config = dict(
    d_model=512,
    n_head=8,
    vocab_size=27640,
    norm='rmsnorm',
    positions='rope',
    extras=['capped logits'],
    init='normal',
    init_std_up=0.0299,
    init_std_down=0.00435,
    beta2=0.98,
    doc_mask=True,
)
MLP neurons of a small language model. Each row is named by its layer, matrix (down: output weights) and neuron, and shows model dimensions 240-303. Each number is 128 + 32 x the weight over its row's rms, rounded and kept within 0 to 255. A neuron's up and down rows have the sign that makes its largest values positive.
Before each neuron's rows, "fires before" lists the tokens most often just after its 100 highest values on Wikipedia text that the model never trained on. A number after a token or word is its count.

fires before: "\n" 34, "===" 17, " ==" 7, " ===" 6, " and" 4
L5.down377 [ 91 160  97 137 159 142 168  74 154 109 115 116 103 150 130 129 202 180 134 149 143  99 115 114 104 169 123 149 119 157  76 133 124 130 105 147 160 148 184 112  79  64 142 121 128 123  83 150  92 155 209 152 122 127  81 114 145 127 139 113 187 144 111 168]

fires before: " |" 32, "\n" 17, "-" 12, " -" 7, "|" 4
L5.down1141 [148 144 146 118 131  98 129 127 101 108 156 169 121 125 121 172 151 146 129 135 129  80 106 160 127 157 126 204  90 176 143  93 142 134 116 141  94 137  67  88 139 110 135 123 123 126  70 115 118 101 145 155  56 121  78 164 101  86 126 135 145 154 169 168]

fires before: "\n" 67, " " 15
L5.down586 [100 174 147  99 108 133 145 145  88 107 129  93 122 160 150 117 121 132 122 113 139 132 109 132  93 126  87 104 114 117 166  76 104 175 150 120 125 108 123 125 182 140 125 125 133  91 125 122 135 105 148 121  53  43  90 128 111 117  92 120  78 178 118  86]

fires before: " |" 85
L2.down592 [159 107 109 100 151 107  86 148  83 210  63 132 122 148 157 138 127  73 125 158 149 112 135 182 122 155 123 122 140 131 171  89 105 124 124 148 119  59 152 143 131  84 145  39 141 153 106  99  85 113 129 169 149  92 123 155 115 180 116  96 122 118 173 133]

fires before: "-" 61, "\n" 20
L2.down406 [ 35 173 113 115 127 177 121 138  91 123 140 134 108 149 167 135  94 117 162  79  82 161  65 128 147 132 112  86 112 149 137 124 118 155 125 153  56 139 140  95 114 157 107 107  88 142 107 174 135 128  96 119 136 115 123 136 102 103 129 153 112 171 154  48]

fires before: " |" 51
L2.down907 [ 70 139 104 143 112 136 145  82  92 105 135 112 129 118 130 107 145 110  65  75 149 130 106 142 168 121 117 161 115 177 145  59  92 170 151  82 111 125 104 126 172 110 141  78 114 105 124 122  72 138 163  91 123 145 143  63  95 175 120 111 141 172 104 161]

fires before: " |" 100
L5.down891 [179 176 185  93 104 133 108 105 158 105 120  86 142 165 141 115 139 180 176 133  66 118 128 163 116 217  78 141 160 107  92 109 107 179 138 149 123 135 144 117  93  98 123 167 175 125 135  90 128 134 117 127 156  98 187 151 115  87 118 163 106 142 161 126]

fires before: " |" 59
L5.down200 [153 135 157 137 101 151 100 112  91 128  96 146 123 154 111 156 108 208 117 156 149 128 188  69  81 146 161  94  77 118 146 171 141 169 144 143 160  96 145  91 118  92  69 133 134 175  83 148  68 138 148 115 118 145 115 114 180  79 135  54 149 112  95 111]

fires before: " |" 70
L5.down148 [108 145 175  98 126 162 106  84 199 152 180 127  90 118 162 192 108 125 105 129 164 160 183  78 121 117 170  71  97 184 148 111  75  65 106 117 135 182 191 106 111 124 109 123 116 136 118 221 121 110 153 155 121 113 125 102 138  94  88 130  79 160 120 119]

fires before: " |" 89
L5.down1020 [117  98 166 130 145 128 135 156  94  77  68 114 129 115 169 127 129 111 129 144 130 101 144 139 114 121 108 163 129 191 223 108 146 117 134  47 142 153 157 138 134 162 130 159 105 163  92 120 132 107 167 124 131 105 100 132  90 158 150  81  80 132  87 133]

fires before: " |" 50, " were" 12, " of" 7, " had" 6, " from" 5
L2.down1107 [131 169 150 139 158 140  73 119 102 147  90  65 112 159 179 150 101 131 102 153 175 137 104 134 130 157  89 173 107 153  78  72 158 116 148 100  77 164 155 133  94 134 129 142 111 199 146 168 137 107  84 125  63  82 107 123 126 173 121 116  92 157 144  79]

fires before: " |" 51
L2.down393 [157 163 104 131 159  99 196 139  75 196 111  69 157 174  78 107 123 110  91 158 152 133 160 135 113 112 150 114 165 137 111 127 129  45 147 173 136 173 130 110 239 104 129 137  57 188 145 145 183  85 128 188 120 115 110 145 207 175  87 134 141 180 114 136]

fires before: "|" 78, "\n" 14
L2.down598 [106  96 116 149 156 150 183  84 141 142  64  80 120 119 168 128 143  80 123 143  41 142 131 129 151 148 157 141 119 145 160 140 129  97 105 155 172 106 142  90 173 179  77 124 131 111 123  99 167 124 110 119 134 120 136  96 145 131 148 153 127 134 151 116]

fires before: "\n" 37, " " 14
L2.down1150 [117 227 120 106 186 124 129 133 148 107 156  83 168 198 136  96 158 153 134 145  74 125  97 170 134 145  92 104 130  88  78 104  72 146 129 133 133  84 120 169 137  45 134 163 142 112  77 155 118 107 128 169 124 151 168 152 111 126 120  77  87 142 108  91]

fires before: "|" 64, "-" 6, " a" 5, "\n" 4, "|---|---|---|---|---|" 4
L2.down642 [160 136 185 172  94 123  98 117  86 134 212 178 152 121 199 145 144 106 176  93 145 144 152 140 180 142 132  76 148 117 170 161 159 119 153 147  91 155  97 123 149  90 129 140 176  96 119 140 136 157 141  51 157 131 161  96 155 111  91 172 114 147 105 121]

fires before: " |" 55
L2.down260 [105 150 158 124 143 136 165 129 116 114 148  94  90  97 157 201  92  66  93 126 171 138  96  92 159 109  92 104 156 155  83  96 103  85 165 173 115  76 141 141 210  87  89 178 128 202 154 119  91 142 169 160 128 121 108 131 144 163  91 106  98 175 108 103]

fires before: "\n" 47, " The" 5
L2.down859 [105 175 164  82  67 107 116 123 131 125 138 181  88 176 112 116 112 203 158 110 130 110 157 103  94 121 112 124 132 101 130 182 107 106 145 151 113 142 184 146 145 108 195 184 110 158 156 135 110 162 145 129 177 154  90 189 143 109 169  92 111 108  89  98]

fires before: "|" 66, " well" 5
L5.down45 [174 125 119 177  98 139  97  63 160 140 121 212 134 164 144 139  87  83  89 144 153  98 129 132 218  88 103 141 141 152  72 171 141 114 123  78 106 152  88  67 144 154 185 167 114 120 120 144 165  51 147 179 146  81 124 206 149 160  63 150  59  79 166 138]

fires before: " |" 45, "|" 14, "sc" 7, "\n" 5
L5.down107 [173 144 127 133 142 113  94 135 134 133 183 130 117 136 161 160 136 185 174 152 112 160 133  61 136 132 107 106 123 145 100 181 158 116 102 104 101 136 108 128  95 150 146 173 184 165 187 140 139 138 134 136 174 156 130 157 177 122 172 106 145 150 129 177]

fires before: "\n" 43, " " 15, " Box" 5
L2.down316 [121 158  93 150 115 156 116 171  99 125  94 109 136 161  82 127 108 172 121 136 142 113 116 100 107  94 138 114 160 135 124  85 122  99 127 113 186 149 142 169 171 153 128 109 155  96 131 171  45 135 130 137 107 149 150 139 113 155 144  93 145 151  38 129]

fires before: " |" 99
L2.down50 [105 106  41 144 155 120 134 165  95 103 147 128 158 161 112 146 144 100 104 105 157 145 125 114 128 137 168 148 151 182 150  88 158 102 138 131 149 133 112  84 133  88 175  81 125 162 150  84 161 172 143 102 100  60 116  87  93 138 116 104 126 123 137  74]

fires before: " |" 36, "\n" 10, "'," 8, "-" 8
L5.down598 [159 176 176 158 126  91 128 197  72 120 128 138 130  89 103 151 130 146 177 123  85 121 142 178 143 127 140 179 161 162 142 145  95  82 164 135 123  62  52 134 116 102 178 141 143  78 170 101 129 125 154  90 199 127  99 166 117 153 133 183 197 163 138 152]

fires before: " |" 32, " /" 23, "\n" 6, "r" 5, " rate" 4
L2.down1123 [151  97 109 117 127 131 148 144  62 130  99 149 125 135 160 168 108  97  77 141 126  93 143 148  92  91  56 165  88 116 151 159 144 118  45 164 127 106 117  91 107 133 132 177 169  89 104  69 140  90 144 121 118 116 113 154 136 101  96 101 166 138 149 159]

fires before: "\n" 62, " +" 5, " " 4
L5.down332 [156 109 163  94 166 130  88 126 164 106 130 176 123 148 141 169 180 119 137 180 125 136 172 213 149 128 116 100 108 179 151 169  89  83 134 116 126 101  97 104 111 167 145  77 136 181 132 121  97 101 202 168  78 125  68  92 154 110 129 115  77 167 186 150]

fires before: "\n" 90
L2.down1331 [102 157 133 163 111 181  92 165  73 117 152  91 123 143 122 128 118 103 134  99 109 137 120  97 146  66  62 172 139 112 116  19 168  95 151 147 109 125 169 158 130 136  72 203 102 118 122 163 165 159 137 182 186 189 126 161 103 135 165 150 133 127 135  97]

fires before: " |" 63
L2.down533 [175  78 105 119 142 132 109 150  93  91  88 103 129 124 102 169 109 135  79 151 167 137 110 110 120 145 163 138 116 103 155 136  42 120 120  97 177 149 143 141  84  61  63 123  98 142 134 106 144 109 110 145  30 135 140 138 147 119 142 118  75 107 102 136]

fires before: " |" 31, "dale" 13, " City" 4, "ie" 4
L2.down958 [127 124 149 178 120 106 159 176  60 145 107 167 131 151  66 204 156  92 144  65  89 178 137 148 148 125 154 161 149  83 148 130 127  84 142 112 127 130 140 165 121 101 106 129 177 104 158  83 182 156  79  81 120 100 182 131 117 152 154 117 120 155 151 139]

fires before: "-" 58, "\n" 36
L5.down1000 [ 91  95 157 145 121 132 111 152 152 116 142 158 150 149  71 170 177 158 117 127 113 167 123 143 164 117 160 144 145 116 118  72 101  94 107  70  85 148 155 148  71 135 127 110 106 116 138 154 107  84 125 139  83 141  95  58 101 150 151 112  84  82 158 105]

fires before: " |" 100
L2.down881 [ 75 129  92  93 126 124 136  99  82 129 153 101 201 188 146 141 161 134 152 116 139 123 123 176 151 191 125 174 137  98 125 144 138 100 181  81 107 107 144 156  92 116 184 135 117 121 147 124 163 133 149 155  86 117 140 108 100 118 145  82 125 111 145  87]

fires before: " |" 59
L2.down1289 [117 119 127 137 113 180 115 136  59 159 105 134 128  93 131 144  59 114 188 125 176 117  99 184 122 154  98 170 154 123  76 149 138 149 127 152 136  67 100 102 154 126  93  64 100 104 143 137 110  62 108 153 132 128 138  87 137 103 155  96 110 138 156 127]

fires before: " |" 54, "ada" 4, " &" 4
L2.down1143 [113  87 147 167 122 178 159 137 190 139  63 120 132 119 186  92 113 181 154 106 155 187 149 127 131 119 114 144 132 138 121  89 142 101 103 173 135 130 131 138 138 114  92 124 167 101 148 166  90 116 105  94 154 109 123 149 171  97  75 120 185 162  99 117]

fires before: "\n" 49, " The" 5
L5.down480 [144 183 155 138  55 156  80 142 108 126 102  61 100 139 125  85 102 179  79 147 214 124 153 148 137 126  72 135 105 110 101 141 167 158 132 107 157 167 187 128 152  94 133 146 134  99 109 133 141 113 176 103 129 119 111 119 204 148 141 109 147 156 141  76]

fires before: "\n" 37, "|" 34, " |" 9, "sc" 9
L5.down367 [137 143 119 119 125 106 108  73 140 114 117 148 186 184 137 137 139 153 213 118 151 153 114  90 120 137 149  65 141 114 185 157  98 177 125 163 151 124 103 124 114  90 137 154 128 118  90 166 115 124 195 148 100  76 183 136 173 108 132 131 144 138 120 141]

fires before: " |" 58
L5.down1057 [127 121  91  54 117  90 135 132 103 144 131  93 147 201 118 131 140 114 147 139 123 159 110 162  56  98 150  82  64 158 133 134 139 137 123 116 121  71 120 147 115 175  98 142 136 148 116 135 181 128 157 135 182 123  92 154 126 108 171 176  89 126 133 107]

fires before: "|" 78, "\"" 4
L5.down797 [ 81 103 156 162 102 114 134 116 161 144  96 145 109  86 167 142 134 127 148 138 107 164 191 126 128 104 148 145 115 185  90 124 174 122  73 112 116 134 145  76 145  87  89 218  80 168 108 156 144  86  60 128 169 119 143 105 160  99 108 167 179 141 153 126]

fires before: "\n" 52, " " 18, " Countries" 6
L5.down343 [ 92 123 119  99 136 102 125 158 175 103 144 141  78  70 149 147 135 149  73 104 168 177 166  86 128 101 137 132 142 168 141 100  42  95 127  86 175 151 171 186  93 147 132 185 128 117  92 165  27  84 122  96 117  96  97  74  75 154 132 131 106 124 119 162]

fires before: " |" 41, " March" 6, " August" 5, " September" 4
L2.down547 [123  74 159  98 131  91 130 123  71 149 171 118 116 132 158 110 154 141 157 126 169 176 142 164  78 192 106 153 115 126 152 138 182 139 117  85 121  45 154 139 116  62 132  97  50 140 154 122 139 154 119 114 109 146 138 114 152 137 119 110  97 114 100 146]

fires before: " |" 70
L5.down197 [116 112 134 107 126 111 138 158  94 142  92 115 110 175 142 188 167 178 185 104 149  91  94 151 106 187 130 105 119  98 123 134  80 132 234  95 134 120  74  58 148  56 121 139 155 109  89  94 110 110 109 109 121 133 127 151  70  58 177 145 132 170 108 106]